python train.py --hidden_size=384 --vocab_size=15355 --norm="layernorm" --bias="qkv" --tie_word_embeddings=true --optimizer="muon_variant" --lr_mult_o=1.5
MLP neurons of a small language model. Each row is named by its layer, matrix (up: input weights; down: output weights) and neuron, and shows model dimensions 96-223. Each number is 128 + 24 x the weight over its row's rms, rounded and kept within 0 to 255. Numbers have three digits each.
Before each neuron's rows, "fires on" lists the tokens most often at its 100 highest values on Wikipedia text that the model never trained on. A number after a token or word is its count.

fires on: " " 26, " the" 16, " which" 6, "The" 4, "|" 4
L13.up951:137124177136128164145111094108107100112172155136156154094118131151093131108114155095124105077136174131089159116108139124119154105090119104111127134152148125137122125115157111103136085142148162158117120099147134044104128139145140125116109130148131110155108140105145123093113110099082110122106125103103123145176179139096077105133135130145140134109125119104143108139136103137146149169100
L13.down951:121125171136108130147135092102144174128109146151105117144137132153177109140150089140147160130090100101117135153118102115104142136104121132134084126095130152105164128152080167173135124143125118094128116098168109146124147131153109106132101116103183111134169142116097153164116093134094104164149131074146177150126145124150142086108137151125120173090096128141106140143173145141127151159127

fires on: "2" 85, "0" 11
L12.up403:133113179132126144116110103111148126130138118120134135111139186115124175111106124113144138114052152106115129127160106165126132129159099156158113137138095146196107170163116119112142107116039116133161170134152119087132135158123138131153153112136148147166072142137094144162136133163115106130088118129122162103090104084117154114101143102129132144123159138121162113137118152092170150130123
L12.down403:148147125144147150154145108106125098114180120158176132145181113100113138156124122139153155167105138091141085133145143137126106107149076120104104132128113064130119134174131148101113150125125111121145137103047112106103140126129128147140093094147094128155142136168108141138126114153106152129117151133146176147114121096128178106130177133128136114119172094125133104107107123133117129149172

fires on: "s" 26, "," 15, " " 12, " in" 8, "1" 5, "'" 4
L8.up1104:133093136139136114124152141149162128131130150107134100145138126160134103140136136114166121112134101139082125024131169125131103135137151146114159133090121140102135138069115070136124134145094146125118133115130108097166168110100172100093119150135171131082120162163145119105139156116141148113122146125132148155155101104105127124120129144134126146134112155166134139076113094152132135123112
L8.down1104:120114138114122122180134082075134134081141123133105084100124107132136139145123121121127137137141152150059154132112134088133108139129116121122083114134117118137149108141150154169124096119141090125118145124122178144143117137124145130105123148136108158116152132138127128119147147090110117113104098124118125117136142105134093136146137110138141116088133117114139111144158056131137096166119

fires on: " from" 17, " of" 17, " was" 11, "." 9, " the" 9, " is" 8
L14.up210:111099141101125124146128101154104131157084125163119113153136121092172087113102153130102134112130145149142130114094143127143155122116106141085155074154120135155115109125142130131124156123128086134176113131162131113147138152067120121169125136162102113109109070123117116099080158123088117121132116149103108139149137127134126140121143095145101127106108140116133084129115119112138137153083
L14.down210:089106150167124155135149147114124129110141111175139187133133108120107145122153080105152100123109147100110147113112121112140153118115132110159117143088148147141083143109106146171135144125187102116106161113105116154133116097129114156144124142123101136115133116129124133147139103098166092114178137109123129156122103095101161140116119144129138139146140141126186097110120120100136108143136

fires on: "2" 48, "-" 14, "1" 12, "3" 10, "5" 5, "7" 4
L14.up1081:166130193139131149146163140101098118145132096109106119105114120139081150161157125126120105097102130099151158135136112155076121150110115148124134098094146116120137104153113153146148140151142136112121154145138088115136110154111120157124102086111138156093123114148125147161149157155086139117149078108107139119156175109131096127124133128120136124141111124102158141143146139122121150101096
L14.down1081:132127104162152183128164145119114114095183100146108125109165143118114132118123116131157141086166111108149133156141126155149118112155086102163113157109137081153154139137131149107122070091152136132129135132089137130093110152134143139143118120160137189110115123109138145131140132127127130106083109135108147149137111126165128111117152154125107184108122163083135137142118134132144079143192

fires on: " the" 41, "-" 11, " " 9, "2" 5, "–" 5
L9.up190:130133176143133162106130138158121092160128116136117153117157192103093157136119107130127116112128092140120127108128123148127124105119123123090121206134140144093130113124106120091114137128152094160125113103127130150119102121109098155133158120102141139101109121128138088101120121112148124115145158133084127151112103141134172111153104139119147135075125151141133118102112138123111111146146
L9.down190:106123145125086119164162108137123142144117127135147114136148141157151149124131104120121167122098151141137128152150101142091106132143128097077172157141129134104137103151124165098150142136149085074123109131160124178105147113138125116114120132133119127076125143149144135122164110114090126153074118089109141137154130126168149083134145094150163177086105100108141106108103151110156147087123

fires on: "3" 14, "4" 13, "6" 13, " |" 13, "9" 11, "2" 10
L7.up340:167154145096146100094154104124114099141138152147124095118140173133134128131125156102091125113131123167141129142112161139098140158124098108176125154092127106125145122152123106121158161149106105128129102122170136144135150141127121132144096126153152078174132184137157097139098106128155138113084094141105114109135083202116093142143163119148091111154173074132165139120127159123150151128106
L7.down340:154090134160141120150128083126129089132161081147114153132080144134103131149146114145180136133133142115128123123118118125109147128126061138127115132137113133144111111215160184141143097112148159115097088153136114202131143150161122130130117137129126108152139149125064140140113079143157141155148148097199137123157138181153131100121142112139132150111099135164152119130110124118136143091142

fires on: " of" 66, "|" 18, " the" 4
L7.up346:135114125139137118102113126164162117160100124122099075128114206105129125126123138104134153148095120168094134133091143122153127077108150096107080078118137104159126118118113117141163131113120100144122143147107076097154151125137111156152149141166175137142147148112128094160074177107132109103120152091129142153129129144112134134146151125122134100081159120157097131099100129127105153117122
L7.down346:105101115129120143138140131093094136104112126089115128138129067148112146101148110130105135147138119081140115150119159104133117150118118104156120149137161113111064119134082078147117154128185087078162105090120136150117131125142123168090106075107118129141168189107148096133087116125129154087145136135135123105128127119131135132109120097142145121153112145103136113067124122131131150149144

fires on: " " 90, "–" 8
L13.up960:135141102137109130116135118096111098128115158139152139137130125113147136114110110128092136153132139153099160142085126175085154120094135130101086133113117180149157134162127154116150173132096113109091151158146145142141115142120107145114157107101108092116133133097134107142171136129119158139133123090132156129140134114162130133124126095121112097130107159129126142133183163161155105133133
L13.down960:172125135118149134097146151133154129140118098165096145141154109125071122121179172151115129128104150097138122135144173130113137098145098117116136102092111183142169148090134164104138171123105113119173093134121116160140123157112145164152130137165093122119148145124154104120115108099136064152138127167100166124099096111146116151150093107079160120118124169159172113140076103111165117128112

fires on: " of" 28, " to" 11, "," 9, "er" 6, "t" 6, "}" 6
L8.up406:144127120098122069138137145116141127164100106130128106132128105147154149131126082132159130122121192123141100139107166111128123131104134100120101118119134065105105168109142136137155057151133117128109099149128111089110109168133121132171130107142174116143161132112144121143122119148139103121111110124142149151131121088097170110100080127131107168145113101112138138128127130108153101138140
L8.down406:118087120132094102142103143104135119138137129142098187152118108168133086122156165099103104130117165114095128109088124121131120134146125145133089105122084123133143135203134157127100213100136165129143102146148146124134136162141149160090148141120133124175128117120141136148100166143139117117186180153133102128127129118125117110156147134111139118106148136156121110092124123153150137169142

fires on: "2" 70, "3" 21
L13.up792:149132185126153111157073126109170152131100168127136105134111130129120122116113134136113113129151152085117149177134132097153118104129094161112125139143126084175117136139129147128172142103135105122156115159141109112151164156140115137126141099097102115177051128124157143151140171125153068110089141121130103084104102078064080116122148119121098145152136114121157156153072122099143130116152
L13.down792:156095088145149165120132112165090138053145107136146114108150134123120152144128108122164131158112127128146132156149111163132109122113119097144095125169107081107109103167122141115102116131124143137129116106122102166140139109108116151158145131164156119121178133140084147111141113138125122152126137150123113138156112170129153133111149127151117111125123128124142144118135161119097122187166

fires on: " and" 30, " |" 12, " in" 11, " a" 5, "s" 4, " &" 4
L14.up588:136132150152114112116100126154129131169154107139113126148131120074139116147101142110090127138119164131137104103149137123136129115134085123122176137124140111121179114145183110153116119095083093164130079135125081144144140092105144173124162150138143103069136093117113153131127126071112137156092120126131121099102151101104110096121135099127133119150138142122135126161122110103149119126123
L14.down588:114145098122112140136123128184154157134111121124121132092126128130133108081134111147119112088123085146139129163173143166083119132143163115108129131143106173153080145115131096121162112113145188143154095116167099152144155155136129119113109140150097164123141121144118098108107166176100140125149159117091167128070120135111111077125095114133136114098117110166153126159155112171153144099087

fires on: " |" 33, " to" 13, "," 13, " and" 8, " not" 5
L12.up59:127098163103129117133103095131161090133099122153165114147086135101145131137169144114164132151101139141111076128136149081107133126169156124127155112143135086130144106154162146099128126168175091147093144088139101124101122133103127113134109061137116115170147126104122152133148163139151184158127171152178135161124113131115142112135102102140121138122185114134137092143119138080102131116135
L12.down59:094091133132107115156123114135141115169112124125145135112119133116109089097183194080168144110101132141118094111144112110147168165137175183135172093154111124121145093135123129098116143117112149108128100097130095162120119124125109117129128105171142100121102107074160101110145163133132141127132142154106131138111128092148135078131139146130110144122147157105110113132149157097128111139089

fires on: " " 24, "2" 12, "-" 10, " to" 8, " was" 8, "," 5
L16.up977:116152116120106100141155097100121121152148126119136099157160131155095130140142097118074140112109165094148131139096114146082154166117126118109169106132115113102118143099126124120107133144077101142135142159130097137106145127123171155077123116117145111127078142137119140120150132095140126123130102107112112166136094135131136151066126144134158118134080149142152143123098123164116134137123
L16.down977:131119125167140090138113138145122088090065117159124142098149169112103109158126123115121113110150110097133109153101155124118098118153113096120101128103146161108146166149087175121078116123098142147111123136151139150121145091099178127137119079118147182098118140144114102115152085135151138185179115153108143112100107135122106137153117114120146129150176144139144121170099164148110124110119

fires on: " the" 73, " " 8, " both" 6
L8.up930:104152138122144135155104073130159120074132153172133132102143117126105149129142117130125103124123120147114140104137134128080111112143127084117048153144142096110176114127161128109153134118106142144126149163133120092110132127119119117100145088098191150143103145161172190157117095122125098141189112134123136167154133110083129109105126128113170088131100061147099167072094142116175145154127
L8.down930:115146138126134140138061161140139141109093144149178120111131164170151117106117089154087187151142098157146145124113102112107121116125139155128150155077119125140103108157119129119098148125156115091150121110169142103120145138118150124079131129103141111124163145141155171108116113120148114173108118145108156128191155167172086120091071134148141120149147117159086147159148166121100169152135

fires on: "4" 13, "5" 13, "3" 11, "|" 7, " (" 6
L8.up529:135131098100139104136130135128129104179132187118137087137142148158130093128116100139141077106151141153154132122140126134190138129088137157111124149120138132107147118157159145101132093154117109149125101168133138158159117132124137121099116112125128101120086159094115102099103143135114126161137121118085116138135136132096130099112138126119151134135097123150104099116123109159124118094168
L8.down529:159113125152119151146107128108123088137154092161141160132132142100144152133091126151144124090115115125151154143177107146105133117094092136136100120122145127171130137129142155088121119130142095157125115095110100113122121142134093131138154117152108135115154150100097144120095134139126146124121110126133140145196168151120168111132110131153131173110103123129122098143140124086133125138186

fires on: " one" 20, " two" 13, " three" 10, " five" 8
L12.up512:099094131118102150139158078130131129095088137121121145122121150110089182170130116109157158150086084149117125166157120115148120185121150164137117113103140111118150169131137176139152117195118129105129147169136148134163133123117151133166071148102115144134144127076119131118139132108115146144147099108162147143135090079108136100125087098105113114145135096098130124115160208133173113146139
L12.down512:101097119141129184165149122152103134141093161151160141112170125106103127122163096130159152051133115152078104090129137144123143125140154156120137144144141080142099070118141149123102131135143102150123150138106128157131115134139123145137117165138129142134121134106108070100135118087132085157142178140107177148136147154110097113117183128125082130188134113117127079144139150131140116155133

fires on: " the" 24, " and" 20, " his" 9, "'" 9, "s" 6, " The" 6
L13.up1115:123129120143101130142107130140113162114124137155135169154085121119127175125144142104137140152148134147148129106107122139123096113160064146143131113099118140135109105161124110085141118150089093128117142101132078120126113136147130174174138108138139116125101169157156171132134136118113134125137138145147153111101120104141135075110122149133079120149079145142065129151101158105143092103152
L13.down1115:137157131128101135152166119130108139090115123102129115102169108135135086115140179158163114116135120117121132175103109113128086175127142099118133132119105155136144144103133121124107136119123153154166097178124133134118119140192144144134080132138152156093155121131116125126135167154131093134163166118103100131119109113071133136141114153149148130083100146156146102097127061141125185119108

fires on: " (" 15, " first" 14, " a" 8, " in" 8, "'" 5, " only" 4
L7.up162:113119148104118091120129166140105103154115128128117144121134145147143117165104140109145112124122098105133174122126133106141105155138132123100113143117138156115119122102153114117118124147178079149109143117119139135137167128124176110162103132124141171137139126087147100143109155174143112160121133124108164142131144110119148157147131104111183138154129141104151147136116111105118146119168
L7.down162:147106101142119151153147118148113162108118109110172149100101108110125133135140103107103132132083144125113099124120101143094168111166157157110144155111120149112106132105110141135139159108115129131126154126153109149154093168136103120108115127172153112101166141121172071087103114142073114090132173113126142141072159136099139144115086134163078134139114152118105127152153129180143140123102

fires on: " of" 54, " this" 6, " one" 4, " a" 4, " the" 4, " be" 4
L7.up664:122106136115109106153149099142141117115135156108113125158119128115131155113163147139172129074103165156103085092126145110179146114149165144098092126115167142131151106180165095150130165125092107141093140141141145154158164143159135129167121107135191122138127124147127117120102133150097152150146132150154118147136130141115153110136090109083100130120158097158108120104161130147113135108110
L7.down664:104108131145152135131117110108126120132115095149105125135150149117094086094117122100127130123163129116133145168072110137086122129099109123138086135147093126143105128096132170166110095114162130105169131128138120117105124131147107138115160120131134165124089135147137133117111124115115090128126124086128098122111146103112170133111114117139160145149112075108170111144119102110173137192125

fires on: "'" 71, "," 8, "9" 7, "0" 4
L13.up752:091117120127159155158120155156142117150161116124149155145138121107072133082114130151125169122118116120141113122153159123118156120131105124089139120081105121094081111130103127128158109156125085128093154135087140133154139091122157151125136117130153154143184133085097131126116129142134109089119161131139120121156160122165158154117110072126171145106098162157157155100134146119140141120085
L13.down752:143138118118111139146107109116163150086156132128152116113127103075132075107140122152154134128126120156101129151092094126112128133080149139158145103135108158145102123152158090112132066144126122116127085102130201121157124145081142120185089129173155142098144142091104140169108136122099110127126103125164102117159171173146106140101150102126134132143152160129124164146148066090128098127102